Weights of a small GPT-style language model, trained from scratch on English Wikipedia.
Size: 4 heads of 128 (1 for keys and values), MLP 704 SwiGLU.
Architecture: RMSNorm before each block, rotary positions.
Training: 1607M tokens, 6131 steps.
MLP neurons of a small language model. Each row is named by its layer, matrix (gate and up: input weights; down: output weights) and neuron, and shows model dimensions 64-159. Each number is 128 + 32 x the weight over its row's rms, rounded and kept within 0 to 255. Numbers have three digits each. A neuron's up and down rows have the sign that makes its largest values positive.
After each neuron's rows, "fires on" lists the tokens most often at its 100 highest values on Wikipedia text that the model never trained on. A number after a token or word is its count.

L4.gate429:119114064130100255107092118171077119179153118166133119125151082135159120111089114159149101129138137106168123141170140125134110089120133151199092122103077141109094092127102136147114122160156117092146163093149203120165091190114125124082140130117127166129191168091146177151119183122135112142
L4.up429:112125140078170159135086139137152097091156145120144132165082172141141161173076100133125107085106136184087148146152121136126111097167111099094127195181122076152124126092135114181117194117142111152125162192179121213112081099128158146147134210182195116087061152101093133166109107127072102056
L4.down429:052094142162087144112071124076069183185170112108064165124214186051107134101123173128145142088141132102130112101132104123110096137127135132131146156130118147139148139054145095163168114170139108123160107080123146108140138112128127103115104072115103148138073171122107158113099088125156111182
fires on: "'" 44, "ve" 8, "als" 6, "r" 5

L4.gate411:114197139197109144118124155122077122124157076128131107129114125087158131139111125128198152174124125142135107122168157134133118094142141131116148132082150131053134079131085107110086077184138110176152139166108139121081090132131146169171179188106079101161162140171127134128164148075155135119
L4.up411:105201143162199134112166112090120167099163165168055072048156127176072142075145116095108169109134149135191137133103117073130067139147158144155120182171150099105107132187140140069107103159129138117182138123097148115142106149145177151099121134095156214141096108085162166038102117146106106184
L4.down411:145105135122125102143150099157107147078127180145120123082156178080092056114188152103077119090124162146146171133112150120143125140101172106152129165138118158173070155133107157154140224065141127128155143108173152131129126087114090067103113092114166101087098119179176174060173122131119172139
fires on: " " 44, "1" 6, "ar" 5, "l" 4

L4.gate664:133082087150112158115159120117124087135093116130141145152141189099159147148187159110131103076113103110119162190112157106152106122114125101117102131142128141132148092103116121159135170137118053117152175205102084109130103143113118170177138113138118135160122089151154184134077142143152064149
L4.up664:157094118151144159086140128146095143125157151135188178119073124095092075106126111189176117146093134154093108151179129123095154151123130098173147100110163090109157156125121132063168112072087185141129141112177090131175108103158173131171177129115047100194106132093167144110095128150136153078
L4.down664:131092082210119166157166072178135168121136129184137097138073161133107144101128106145175122168117125174147147102146028186148155110145170089128104077164097147157157122118148120144121113100158105131146095089112136114080157180136170113064175085136119102193117141167120120046149185122118114071
fires on: " " 33, " the" 13, " Apps" 12, "1" 8, "2" 7

L4.gate321:119131177126128199117170185128103074121136104113136131093137144097180096091119082132117123110191119127119109159147117116177105167102071049123230047046122169105106124120121137132143155163140107135093164180123114121216148108152151139157168157138136173147131131127163104151124160101188093074
L4.up321:159103100069155130140154109110134092171102106191094126138146118146098140194163126140175162136104137079105096178103151141091169114182096150147117164187126116153083122144167121121087117085196130087201100098109073131171122109186177129090149078204160112163159077186142106106181072110108110139
L4.down321:115080145137136084120111162121124122159113164115197143125144181152184135149120170192109132168142116151110127135138177132095147146073073114124125097142098197128121152128107119100124161089147187164101104128133100058135161154082113195081130114098104160082117121111156081109083158165158120141
fires on: "." 100

L4.gate255:101125142095069154102163158095171103145212106149133068124142170093108145149153123124136081126148129106105068106124168122116131137171165129133106157070174165215173102110070119098196157160104093156129145163123097128133089148127177112126189086154150136206185137151106166118098083155160174169
L4.up255:136110097167114122122094197119146107164124128115142093173103151151065155198134096098149111141119145128031162115112099137136139101170135196109085124109144156167092122144133168065163112135088157179147142111124170131091133133168064134172132138135127144188063172116151077133172125111116102140
L4.down255:151142140161162112178109093139074114111128154146186134124136053119147101208110139090109179134124143112150110066122181137130145127106103114131134185076139062135162146083132146138186093100152087136120103145102086134118156139073091158138058122135075140156068064127118102119099128132150141135
fires on: " a" 17, "==" 14, " A" 12, "A" 5, "el" 4

L2.gate236:112116131158152104125103104107149101137177111160212107160097078101080107126153163126131093095162154139095139137145086174125106088161113128071119140133157150158085124172132090116193134139094102157111104124161127109070168116128141143112173094143130096124101152144131143164171147124107141091
L2.up236:171096172141132176189139147200126132125066110121094117141091122057135137121107152158107141128108132133134108168173161124080184145133126193200078132118122106094136173172139155087131111130145129107114222165144148126129067129144190152175141129107143199122134097158131183101109092169125115168
L2.down236:129199091076175065069140120105125140120198139132223110114156176143126133119143148116145100083159103137134156176116131122153106120174162156082124154149174155181195154143144107124123142106083096127141086128160065126173182145109124131103122114139127065154109127176119134164110191119141133126
fires on: " Minister" 15, " State" 9, " for" 9, " country" 7, " state" 6, " Public" 4

L4.gate289:135161192064190114167185122119098047098082090101098175127157102180127104145138100116103157046192127170065103142131142125106117108078160169067124155157182124119114163125107178169165130113122157115131109176079129079139107153173150108125163108149127071137121142150159163150072091132095153137
L4.up289:141126131105122139102100111114122155176129129131126136151157105111152101064134142215142145159134130126155133219106142144054174159160102111098169148140175089166120157126148130107152151110175117149216091163108104138134141172177129080171106109119125170080123105157174163113155089146131127121
L4.down289:118101136176126185117126098137074123076132124101218127065100136174149117140136133102129192181167164174138166114073098127174102180145136144186128169116148165120177161127137110100147175125163102113146127115080101102109148093155090162150179168152113073086168078134126121071165176181207132116
fires on: "\n" 42, "5" 9, " for" 5, " " 5, " won" 4

L2.gate198:136164143101098107133118138109141103107152104145118121110114136085086144135120122108115150120152110136129120171124134106140145155096107096128143118148059107098058068151160065064127069093128117042127103180108158081136157185125179168139087098151165100072102069125140096085155179179107097080
L2.up198:146137117129142129089073134121143103116103153114105121168144103107115155099138065145082089182100123166090127120135135073094139080137182171091060171146138142083149082114186097150193155168161130123145093135118101144174131151144122179107139091141085162178144072150124101153162099209117153134
L2.down198:172108113085113143148080118085152119118089149192051136125058107087165141105149075147113118124097086150139123134122086122117154111112102138119175171149084154144122062131140099179128104124155111105113105157073115116209174154117243101094136082133119140125093129138129113066151177101152133143
fires on: "-" 34, " Pres" 6, " sub" 6, " San" 6, " and" 6, " ob" 5

L4.gate642:123089072091135109106190090168183146146130132071150156177144138092176171179077188068145206140069126152110146130064191099157121114152153091133153149112137115160138102146108077097129159119117087088113129131148119132113116092025169085160156138125134097183114141113166137126123148146103113118
L4.up642:177159109081112137134158125147095109137078152119149095157112211104104117058114122114189146086136146098129139139114131200101090174144182153107152161093084136118101110107150188144103143113153171131132122156121137087155074205182109134124092124120066090190122139091162160154135140094183137135
L4.down642:160148175065172157177141116127159135123061118116121087180079124097155121133081120143130060132143086108144161132144103196138144124140123100118178177170135185062118131145100087106144146028177111153172083124137119129159131156139162120070177131136069101111087068131144094175115104109174149155
fires on: ":" 21, "1" 14, "year" 10, "2" 8, "-" 6, "l" 5

L4.gate224:148169063108186061163124169110171163131125134150172146124072118208169054104181144081120102113116135061132204122192086169172122160155088106100112136160107104052191129117100127152169138122184089121115180153173106172089122147057115133104165147142108157098151137156120087130165113128140083132
L4.up224:175205161188127121107125121154146136189172068151147102130122173110123090135115135144129131116111089109049237089159154156130144069149095179111144118092093158051130120131110188081111179139148054141147080106154125146090126160153164076108143091117132090130086104106091118121126148140184074060
L4.down224:132096116068130140152145123135178091129176126112148167114082123140140093120158155106126132174115157134096095118109119119141096157103140059122126089157164093149162129083141155094131118157136125151120137096141154173127114200117136130130107086154127092063133091128233136128167154094096128116
fires on: " or" 18, "-" 15, "," 12, "/" 12, " not" 10, " and" 8

L2.gate204:068155151107087198097098174157103112116146141090158062094165091111175123121179078102141103138160107159125150162107118165132159107110146062142163061088152133134105062165220114140170155067087116119120112126085170130070101105081097116147097102165120083147103174142126084144081146146188075101
L2.up204:084149151139095123161165151175101152156193182108131083043143150091135079113126097111115128143147144125109116106133092148149129151080122049132152126200100129138142112164152073157217130124094104103116092109157123147124098159128159147150065131113143072175169163126055070138095193124136091124
L2.down204:111093097134165123124089137115167186130153182106111115122109171147148112102131100115138099118188134117086147149114086118118155166054115155129103145116114131045123124112146127172143126159124145116155132146132133143083136154093183133100093118084152130147170107203153103203066109086157132093
fires on: " William" 15, " John" 13, " Thomas" 10, " Lord" 8, " Robert" 7

L4.gate603:119171111086115133150122093122117105116094125119155157152118144099112138117098094112130212115086083096149148149135183076172201050126120187129139088140102126137150167068076153053111128135178089136093183134081071160104118091056112139036160122126117130095178052141139127135104151150085127113
L4.up603:143184116130072122081134089154130117144140093171093154151119188103050122093113132086118124115101124136096198051144135159115112129121085097180136126092083093106184102141115101147161152132127104141093136085133076145145166140118157144058110125104123138146103099140108073117081081076092112115
L4.down603:056170145113098075150125074132115164102158088150156171174169125167092144122105063080174073123163116197099136082155142123076150122178138134131134074146129145105139121148143080138149142158148147151086101131083151160167148101136134124162104188155145092125124101157136101160142153088104171118
fires on: " and" 45, "-" 22, "4" 6, "'" 5

L2.gate276:130096134117121153092147155133114102103113162106160129176126144136140117192152078094113165107146098118129149145139120123148104105126179028078137171173141209138130149111096066017184146134200163128105068118176112103146122146053138167146082106172093112130153135186155117139151136140107106098
L2.up276:137112104194113074175116166121119132129077133163072134157132131108053081157139169108130103202158117166124131129133118134119076169177161084101089169119149154077135119120121126110099128154121092082169125123076115118130129178148153166165096079163072167133081121138077108084147110149146085157
L2.down276:195066160143160170131123128137174111124109145114105147104176048133081138079127136113131157095167059129126115144150119134162092140121138086140130103102134118157092121135134099115123133127066053122073140106090141115085141130137126090199125138176132150107118123138146106137127143113120143167
fires on: "'" 38, " |" 21, " out" 11, " to" 5

L4.gate477:198160178079100101154158169160132117084132156115150211192122111164127078166112113089141147171109094159130139119130107119031191120143101111103055188113097100072122134127117120122107112070149079177125106115094090131072118147122160214061100124104090110146120108156127137072148151103111075123
L4.up477:102088166153140148176098103195158142140134143070103069133127136099116180156122063118194100100161125124115086065133102106140135142108122125164134092104149110101173106099184130111123066140103153166147063175166132065100127109121130135113131118091083096096156108113147144159177136134131163110
L4.down477:157167121132127141090095080106082117084099140127189181178095133134122079077133098073115117115144091170084175159130171132105124145148191140077089199052091151125097132114097173143075088106081119140104162109086131140189130148116178120093158144025127127104130092158125167113109119108176135090
fires on: " and" 62, " &" 10, "-" 7, "b" 5, "p" 5

L2.gate245:109135078134089078167156130119128106124086082078163217168185178121114134104128153071148148136133103142107117098135110105140119166126135155146160165088138119075192140137136128167188120117125115132132171165148129112096180101085172157111119089161078086152098143159128127133180136109124136106
L2.up245:154113105099128103081157127138099097166086110142090151102162112131157171104136095078132118127100116094177117124115115133143125141189084132102152134118202141093174079045152109162102104151112121101139144099168095157160155128103178122057140132161119148111110071177162153144171127092070131127
L2.down245:143104140148183143117158102046101117132137154117034121125189070128111143170127116089126134067132255058099146124168091115106081113143147087117096160155162101089138100083148136125063065129178117049148092168166168169086077124153092081106131180114143089113154091097133154110099085125123168117
fires on: "." 65, " km" 6, " |" 6, "\n" 5

L2.gate161:111159136133184156156115108063215106144152130107111077131128129103109056156137081134119147201160112145140178122111151106144153115142099075164207131112141167192124098090134171117143080111133101146144124152089148126113134094119230168121111163108057110135123163113138148152109142151162064118
L2.up161:121120150153175102152142112124183148123144147109107153171128103114134131155154108165158158153164134112118129153137122101085127104180106115088125142146139133118132175150121169185135159146118170104165094084144135143139124049103158141122130182143113111151132149149140093143172142132121143096
L2.down161:181176107189187119169117124140111103163142161118127133161139082145115114159118113196091164113126244113172104087110158088082126151200156132105126130102117113090186099133157142087160128130102136102143110160144152130149100141142131088143148166177154088128142125111128103117127157097110136135
fires on: "." 16, " Q" 10, " British" 8, " States" 7, "ari" 6, "F" 5

L2.gate529:104128110150095134133077134080148135149097087184163079147112171162162073142122136124102147105128112076121143067114136090143156130078125134186088073106245161127159101045158087144166106119165075136067129117111118141125145152105130095129105129145078136130144160138109099115078140161147095143
L2.up529:119121160131095161172143041184169143191127119122146041146098133143135085059102121145139162109141135110109083167079143119118085147144104145151119128145101105124106147091192085175193175129121120174093122104103143120137118087114132139146140117112059157134160116162197156147080130116170140174
L2.down529:109162151129138145115155073125178103106129127169145162155111100123067133087122130105171126145121149108119116171154091195110164077172194154088128137133102112107127170079104131146178134148132112152173122107156120104166036129109145165138131107073149140154119088176205165204140104157108092128
fires on: " was" 23, " had" 18, " went" 12, " in" 12, " moved" 6, " ×" 5

L4.gate4:119114142194107091123161141155136117144131115110133186100123154136108165155170162091124135139134136100137093125103142132130132166160128151063116149154109200115084120083162118131114100182166156119105120134113186158061152117138075075185121132116025107138114122181119108152085164148120170163
L4.up4:197099109126060075102151113150104135154174061105092115095136104098143174099117104151103108153108107138197097160092155105084087157119088118060145202116177161163152121108130137116111091158141150037121058096101085115115123126159128066185159077136128161093086139183171145139105150108106124153
L4.down4:140134162104169140177099151122141163111145155157134070125131137140128088109089098097118087102122195096122199148152138118144185042094138117234106103127114148148101125155113130151099152106134129132137145109131109155145117164159148169104136165134209130138150126126107171102160152117131102091
fires on: " " 45, "'" 6, "1" 5, "9" 4

L4.gate692:164107096161107195084138121124153131150103133200158180152153092125184067126112112104191137197107097124187134122174091175119100123136123197159147104136144138108165137106139159138076146152088156111148188227165156121164086169122127160119120116165130145121195081150116149115110131142180126132
L4.up692:139102131193000140133178143079158154204157178083105111114144144117204140092074123128192153165133120108162116077145154143090094095113132133136135175149110138056153142186098143097117149150114140091180109124159107197133105184119111147162121153114111112078155111133077137093110111117116170093
L4.down692:095087182192108212147091100142194057165087120135131152114098171125137143132132131124138161081148140146145160143099107124178105126122137108145064158134119135106148234095063162119085195127121148128109055090102123116105191118121098124086143121150129067129148136149194169101118113139080089150
fires on: " " 47, "2" 22, "1" 9, "3" 5, " B" 4